Weights of a small GPT-style language model, trained from scratch on English Wikipedia.
Training: a variant of Adam for these matrices, 659M tokens, 10663 steps.
MLP neurons of a small language model. Each row is named by its layer, matrix (gate and up: input weights) and neuron, and shows model dimensions 64-255. Each number is 128 + 24 x the weight over its row's rms, rounded and kept within 0 to 255. Numbers have three digits each. A neuron's up and down rows have the sign that makes its largest values positive.
After each neuron's rows, "fires in" lists the words (lower case) most often at its 100 highest values on Wikipedia text that the model never trained on.

L8.gate520:105127130125159109142130168141147122111136136123158174086172095139113116098124190119141153129127130129153134139100157140126124158137111124093142201106171098126114078135125161129108119069124072114130137124129129122085149116079125130142117166109086118138145145137173089163136097136102108075146111138127121132089112112131109150133159100106154148146138130127127132118112141129084147122105173123149132125138134143152126081107125124114138166115129130099146093112168152119135124076171084139159109105147085133156099163122132107150128103147095164113105109158158112059139119128102142127
L8.up520:130153163138159101115133118138145084158113099128084183149148088116121139137139148152122111140112128148143166143114125103115091108149070097103099108142119111113101123119146146122092132112076083139100123131155140105094154132122120115133136160136102104150126167096103127121156124083137128133131145126141109135148162128118131122119152064133127124123141118135131137154121194105146127153143129149113118136126105145085114144127105095155144085159094145101155150113077137130129112096095150130088133109074110144204107116124105167123166150165157123101110112140106113117108184139109083114
fires in: "at", "by", "tells"

L8.gate448:091138104105159150098142161131079112080167144086160156174126135117096135124123195152079155123108117165145113106164123100142149141123113091184149164154167128176144141175116089166107136112117101106118112109133113115107147106168117138101119140122125162115182120107129120125120163128149108085140153163110120098130150124111112132122134137102105125114147146185134073108138122114105116116150106136143110136114119158137127118107133093138169165077117111117145133094168155130160085119131102144127065095138135097138147138137137119116171151136128156166112178115144140154129134119106167159
L8.up448:140158109125125127076168150121126100120150147174112132158149141108113092175107135083113149168153151145150157132158114071113102138123122143139121112110116124153136101102092130159173079093125120116182096128133128151091158111147116145143117104099135136101148092112128145141125129107110097113106082127097130125123083133111167144151086123089159136128145150120157153115131102115151124098106188147098186146105179131120123130125123091131103122108144100126135121158095123132130118111116123163138135085099145129089125115131109071153077133136104141163125129157128096097079115115147139132
fires in: "was", "has", "is", "been", "can"

L9.gate194:173110144145148107136163117169126133102161137128151131170109073136147122116102113196140160146104167130106150100140149152152164138132129127168114137129139157106124116124144103154126169139128160090124125106133124129106164114073124158102117145127103105145094131123136127154141139106127146129085131150100105105134154109131136190141124105129119148133108096133146091142106142129133137129183155162086133099151138127125135115099140110066134142101149120112109139131168153136148089087169117184105099091128122138160131092161155135124153137133098155097161158089133106086144095136079099127
L9.up194:099165153098149135103108095114106160136151091084148126102127113101148162102084150160123136176099122118122145106099135121090147113097129140118124129140159123068079179137109095151150139111122126133137141102126161094125142170108114130148162100124157180130113133137125144118139138155185111152155157106100180160147077088131098157111115144115137148076094094143146112136152115129105168126132129089131137123140074165103167092092118159140123141114182148132114116170130163126116161120081118142137153114162119155151108148094100152126080112127106149140113137105146148140146123130130113138
fires in: "was", "is", "being", "were", "his", "been"

L8.gate680:111169155140174114113130147100147107130145126112110159142122097151104097110108146161144150108183131138112126114101110124142111152167126102132176131137064129109109078122126139119147103147109143140134139126133175128137117124147124144142113130130117085109147153099150160138138110129187165183150117141123156104111165132145115132105110100146172107105135165093112119145104119072079106115168111106116133137099106118154098103131173157144128125114143141111119127136136173102130134108163110148115156088088168111157115139148124092138144126101107161103136121144079159109128114143111159102
L8.up680:077150159123081151173173124178096112146125150169078120129156094155123155087144158127112132149146139140117151142171134141158118143145141116080144149126130095178174124156149114132118138122178126146106153115129104100166165115126103153138152130105143134157170100090131167102100145160104156118103101107102141101116155164136142103138153136114132126107159136114135090096154112132138112133109078120135135135107121139156158148124144150112116102130091107116141088185108138140151123126151131140123111163135139107086106097142138083091160097099121106128110143077127103135140136170165138108
fires in: "called", "calling", "as", "named", "frac", "rectangular"

L5.gate560:128154117108187078103144168175134126131158138147123138160151109110096118106076151127090153093151161138152137109102145140134083158178138071151173145144135121099130136131127130109112124099107140137129137168160158132123148153148111075111112136130137138122129110115136126097161137126117160123159145129127126154131149137136077100105098080135141104136161121162143105084163102128138159115137077145138105102117137145112158106123145139130125132080163114147097110129101153111136132122122104161138135137083074103116081115119117104111176083148126134164117137145140168115123120137130154163
L5.up560:089118120132136163150132157158136150128133113104111113150093127141176089164124121110156152131126104123144079147149185175128135144147136148127168131089111162127128057125139101149071101130109082138117117144146088141141102146135095143139152110119136103118149118137134156113115131137138145124095110117125100132110118126195142154134141084118123134138123118102142144124169112125142119124159126104122140140150110077102105147120101089121138084125116178139122142124145099113084111139110149138101135152112137119088115132165137113150110157139113128129126166153099098145095124113104134130
fires in: "as", "called", "to", "née", "into"

L7.gate52:163095101144108120125139158125173105143160109152146153112111121129107168105119151140160152127169186111138149146114114155130083125140131145132116076142109119093127094158117137133079132077097140126136085128144145130143123091135122086187114114117108122127158167117164158151132101134127119079134108132118126125093187122180107103060111083122128101125096147086159122102122113148145140135122119111083129122136130155105117114092132130150169127152155155151147104144119096105120110116095089153111146125143175134164128100086130143132146123111082150127100115140131094138094109128124085144
L7.up52:135202158112168100138099085126117136122102109120144141124179095136127097123136109133122109124142116108121122131146142117106100143125171152102180146135125143126133101116145099126135131126136105129129128120086138122125106085091097128112120126127119154163098150103143071062183144118103144082123109176157113116120107099160130187096115107137060140104081121135100114097111163097123145137137114170136112141125091109153106118158129138123067135190129096104126149106115084126133146128096157150142111119153117102128125114140148164114136130114133120120109121114137149130096115144090137151
fires in: "at", "with", "around"

L11.gate434:140124101113143135128101142125138114164142105141183190117132125169117126091071133134150143156135089129136126153127096074145162148143107101129136144091130138142101120144084065124099154092139079128131097099139146141141178117156138116118114118114130104158090170141169138121148133116127130109084104124114102092115137151157091097122092140143106144129141133145156129087152096122093145132149115113179126158162123132157095125105122153118166117151150150106114137108120145146134098107115133088144119083153140120147088124113090114116157118152115160142098114131118107126129144110136131182
L11.up434:138105141140133101121120153093141124133106136120154131121124126117117140182153137128092106102148175149123150149092141153198106126095142082127156105131143104098095165074147130149107114086151135113129158106143099124129097144092140159106138104135134138136130101152119147121139117129168116118149184171100086102120117142151137137112117105139141133132171099131138120186121165159144129095158140145125146152130125117107148105128119173142205147116126151116146115122090153133119120137165147118130166099132135116097134105098133154137144109146144114134108128141104108144152110136170149150
fires in: "has", "have", "had", "also", "already"

L11.gate624:125162096122171151122120127152136069133115087100099151138121095182108138161114169142125149111130103174115148136129170103139109145155158076144104136110105148107120108133114099157149125104100124103093141151120153093148128121134132167119109115124107107162134112165145099191124133108163098132131162148120092120084139120167100146098081108170135156111121118177159078105145110117141160080132171142148136111160116135189116126116102153149146130145138124090091129158120158116129102109141119152114170109142118131139144135107128136099112104148105131164111143152136166113138123089085138099
L11.up624:095151099160137139094101154105088143120105119132094103149119121157131150195127143143140139123130152160149142101127142069127106168118138080143084066116146116107116116122132128096191123091128161144111131148113136113134145160142146159123127136134146135118172124140118113150168155150145145117112168165142089119131105154120150150120125114154131130112164178189150122188135114113074163134100121117119145127156147155145105115105116110149112156137127135135167140148100140149126113129142178132114117113174100129108133118105128129136085133111110116106137140122136104131134172104087104142
fires in: "has", "have", "had"

L9.gate11:181152101138160126089130155127135168143139169118112114129146129132146099113121117178098130157147117149105145141077190171109144117101144169170149102106149127140126079156086102125133108122144107103087185150132149160148139122106114171167119150121117122115140112143171140111142120127131095195114136160151129135104090119107128123122152132100134086118136111117147107119133163088112111160105157133095113132127134152127171100083148167118125131110125117139091144103093073109155138091139108130142107121130154131129118171131139117119109096150116148120115167081135133057112127152088136131
L9.up11:124193090143119114087120118117105122108135129110135116117103141112091123116086139149130078160130126106147090124130162062089126131150128136145153135160111118115121144107129089134115103144118128132117130085125121134118106108126121161115115129127165146136167170126131119107151142153163127129136144145128171171144137131121159106191116128118106145173171142130091120172157118150135104137120111132143160124100155149135128118153071085151125149094093139187130115127154129147167144120144109124122122131137142122129175114134135072133152142101126121098135174098098118107117144146092129106
fires in: "was", "is", "been"

L9.gate81:134090148088133106161108156121151080122147122119147168097129094107162148113115138146118132122131102127160138125117094137167123109111114078103129141156136153166155099127142130152137097139111093141112097147118144118110120140111146144104140144060112154106131108114099098103116152109158104118089155133131122098122104078123139121146120109131136108150110152109144090115118106130177095108142131099144168148134099137166118113131108115127162117110131108166143155125099080147166094114160098175098102130110148110104111137118118113158152134099199139110102108106105111110111144124106137146
L9.up81:106150140135186142130104129148089109171116147141180141139128166132141125111125153135138153152114106147136145155100129167124088112141124115124099136165093156147158110099111147106086090162142124129109129111119127161126093136101154140121118157124129119119131120147113133064124137141137127141098109094109096091108124102073143119136140124120144146124120104148083097136135156127124169127119112112132105117132151140112070120145121093156142118122127204165103125108105129139106140123162172085156131104106105125099155140154119113141113138102126132112137124107122139133115127151098087135
fires in: "a", "both", "an", "is", "was", "started"

L5.gate315:125135167122167128141130083102108122122166126109114144188171091169154121125105155134156099116176152111123129120126135134136108104138133154127153151128150119120171119135085065126129125131101138135124118126157146138098107072147088174129114133113117123126101130119111147147162139111115147143147148121099124123076094119131143166149134094118148085106124128152102146085133087101127120157163119109116139121133167157134135155132164106156169123094159140098131103116108098142079117141161124126120145084100081111111119143127139142145140144110114133157133109112135140126138091138138153145
L5.up315:096102126117158163148103107116088087076152121140090107154132127116127134178121157127116119143140132105144107150113133133126128148165113153105125080114154130108138119136150121124111120144126132082131080123126106134105141060122105137069122108105078100145123112096122163126120201128114113134095118106109098134108139129126162125121137111150143144118119130155101104105120127123155143159114137109135145085130124156112178164133134145161128117138183164142188109119106100183108124151158173135110146125143126140153137158162142128153131163077117093131136061118127158146161118123145111153
fires in: "on", "from", "during", "of", "in", "to"

L2.gate257:116118106140182140104138148136114118154162095123185126146186104146137112091111123118175135148189099136113119145141179144126091162196106165110135112139110134100122159156071146115103140103113088132111120111138115084121111100131102162151120146149153100135153129124122149130117122112120107114116156081129118097146121111114081136101075078090109131100101125129102099113108112108124158106137101134133165122096092168126141124135163135121121151175153164103109154112122102128082124130146138136084145135124114086118128146107125151138172115147082122154100114156123165119127136129109111138
L2.up257:098111128135140166111096137135145115133120106105135147124132119122147138106106129108158156170156136127164098104151169129103123170188118164088145108184109083135113136133156138093108135138121137133152131126131105096126130116086132114140136109150140126140158134114151211130083120149092145079138114075136133110115119134109105147105153072111107137115111113100087124137095141137137098129120125107145137119116098139125134172130118079116101101164130144127132150108119098155116166125151189111127149155170151147103158128133128149126152131128133112090119108165129135124139130139145110182
fires in: "at", "to"

L11.gate650:156122119074173093093134132145172065093160139143151145129087123151120125120151116146091098172140159111148134158099173116157120160130143095120107137110143135162135148137065102143157135103124097138106123096129176126074123122128151152108098141058130170112120137155136137105133148134180111138112120133110120150092098170147132151114124129092168126103131141122123115122127150107109149192119161138110131127136142121142148120138081128125168144104150130155143096143116106138134163109123114183136147106111106187117147139154109122106116151119131159124143164116142137100103133120165108122
L11.up650:150125149104104142103161129123135100107130115137113117145124155091150135111143100149170158144128135117131154113108091131127120126136105107095120110160105102138138097162088152148090090108090088127098111135134166135090155122122131134108130134094142168175161082175151136138110133122136130106095119123151115143122132124064134131153156170129149134133124137139129191137152128092109177117121114172080113147176104124145105108144115125102087115149093089111121118090114132125095130116115132201160111137108122120136106091115134155133110170105174130130135100154122136134112116128127116073
fires in: "are", "were", "is", "was"

L10.gate356:110101111118143107131139128120158126125165150177167125143104097097144129128107107146114118122161168138121156137115100121148162114096115132134195118151109097128086175147096071181143096111136137157125154099131114165086134107139149167118112140109108090092101112150139133118127111138131105167132119148116106147101141131151130177145100103096092159132125137128146126145119110110121135138135107124166121081110148132165117141071121128164102120082134104129091115149140119118193114104161130174117143089051111160117108134142125099124136127118118155095094111148141077105116111119116093111
L10.up356:135125121136109134100155150145114128109117160098174179142122157137136139124134125146137140126142169116146108142146104085119138119153139166136115165159122104128123113118133111143124123134171082131195100134094124112095121151132131127131089131152162138118143118117096136112164128073142127157136108100118105132134109132103082127169134142159124099148155149135116077147138126169119143133120113093127094181104118111121126076107124151135105110121090192126140132096120183107161182123142074115133075161176138091148148119137121074158160122130148123168123135164124102109154106137132097133
fires in: "was", "is", "been", "were"

L5.gate617:166157121125159142142174124173108137121165120177115151149127083119149110087096124106159124162118108108080137112135138185102113153156124110104113124101133153097165108106103075142103126108144091122119098111134134132122110124137141103132101124134084149122110120142136123127137135154125131122135112108069100155110123117154086129129135126113120124130110125102156139092141065128160165129133107123156108097114142124110085132159150148131154108104151158165137083124080111113107108124152132138116153098092134131077133119125118083129150129163120155133094110089118180122142086156131126114
L5.up617:125110108109154151100161128142162112128154080105136155154140126184136141160107161104145104109162085140122134150142147151106106168141092145105139122097144117153111127171128125142069124147121138163117110119126098112147165134140070106139094139105110112118144143118137118108141155132148118090140073114116090126178150111116128149116174108092099115100119114057137135104116135118150128136122109105129160093134084148114135141140125084126142120138109169149133138107092124144099131137120167160067144115103133119128110183142129139146112151103115135140111081159123154127123146124147086110
fires in: "to", "with", "by", "of"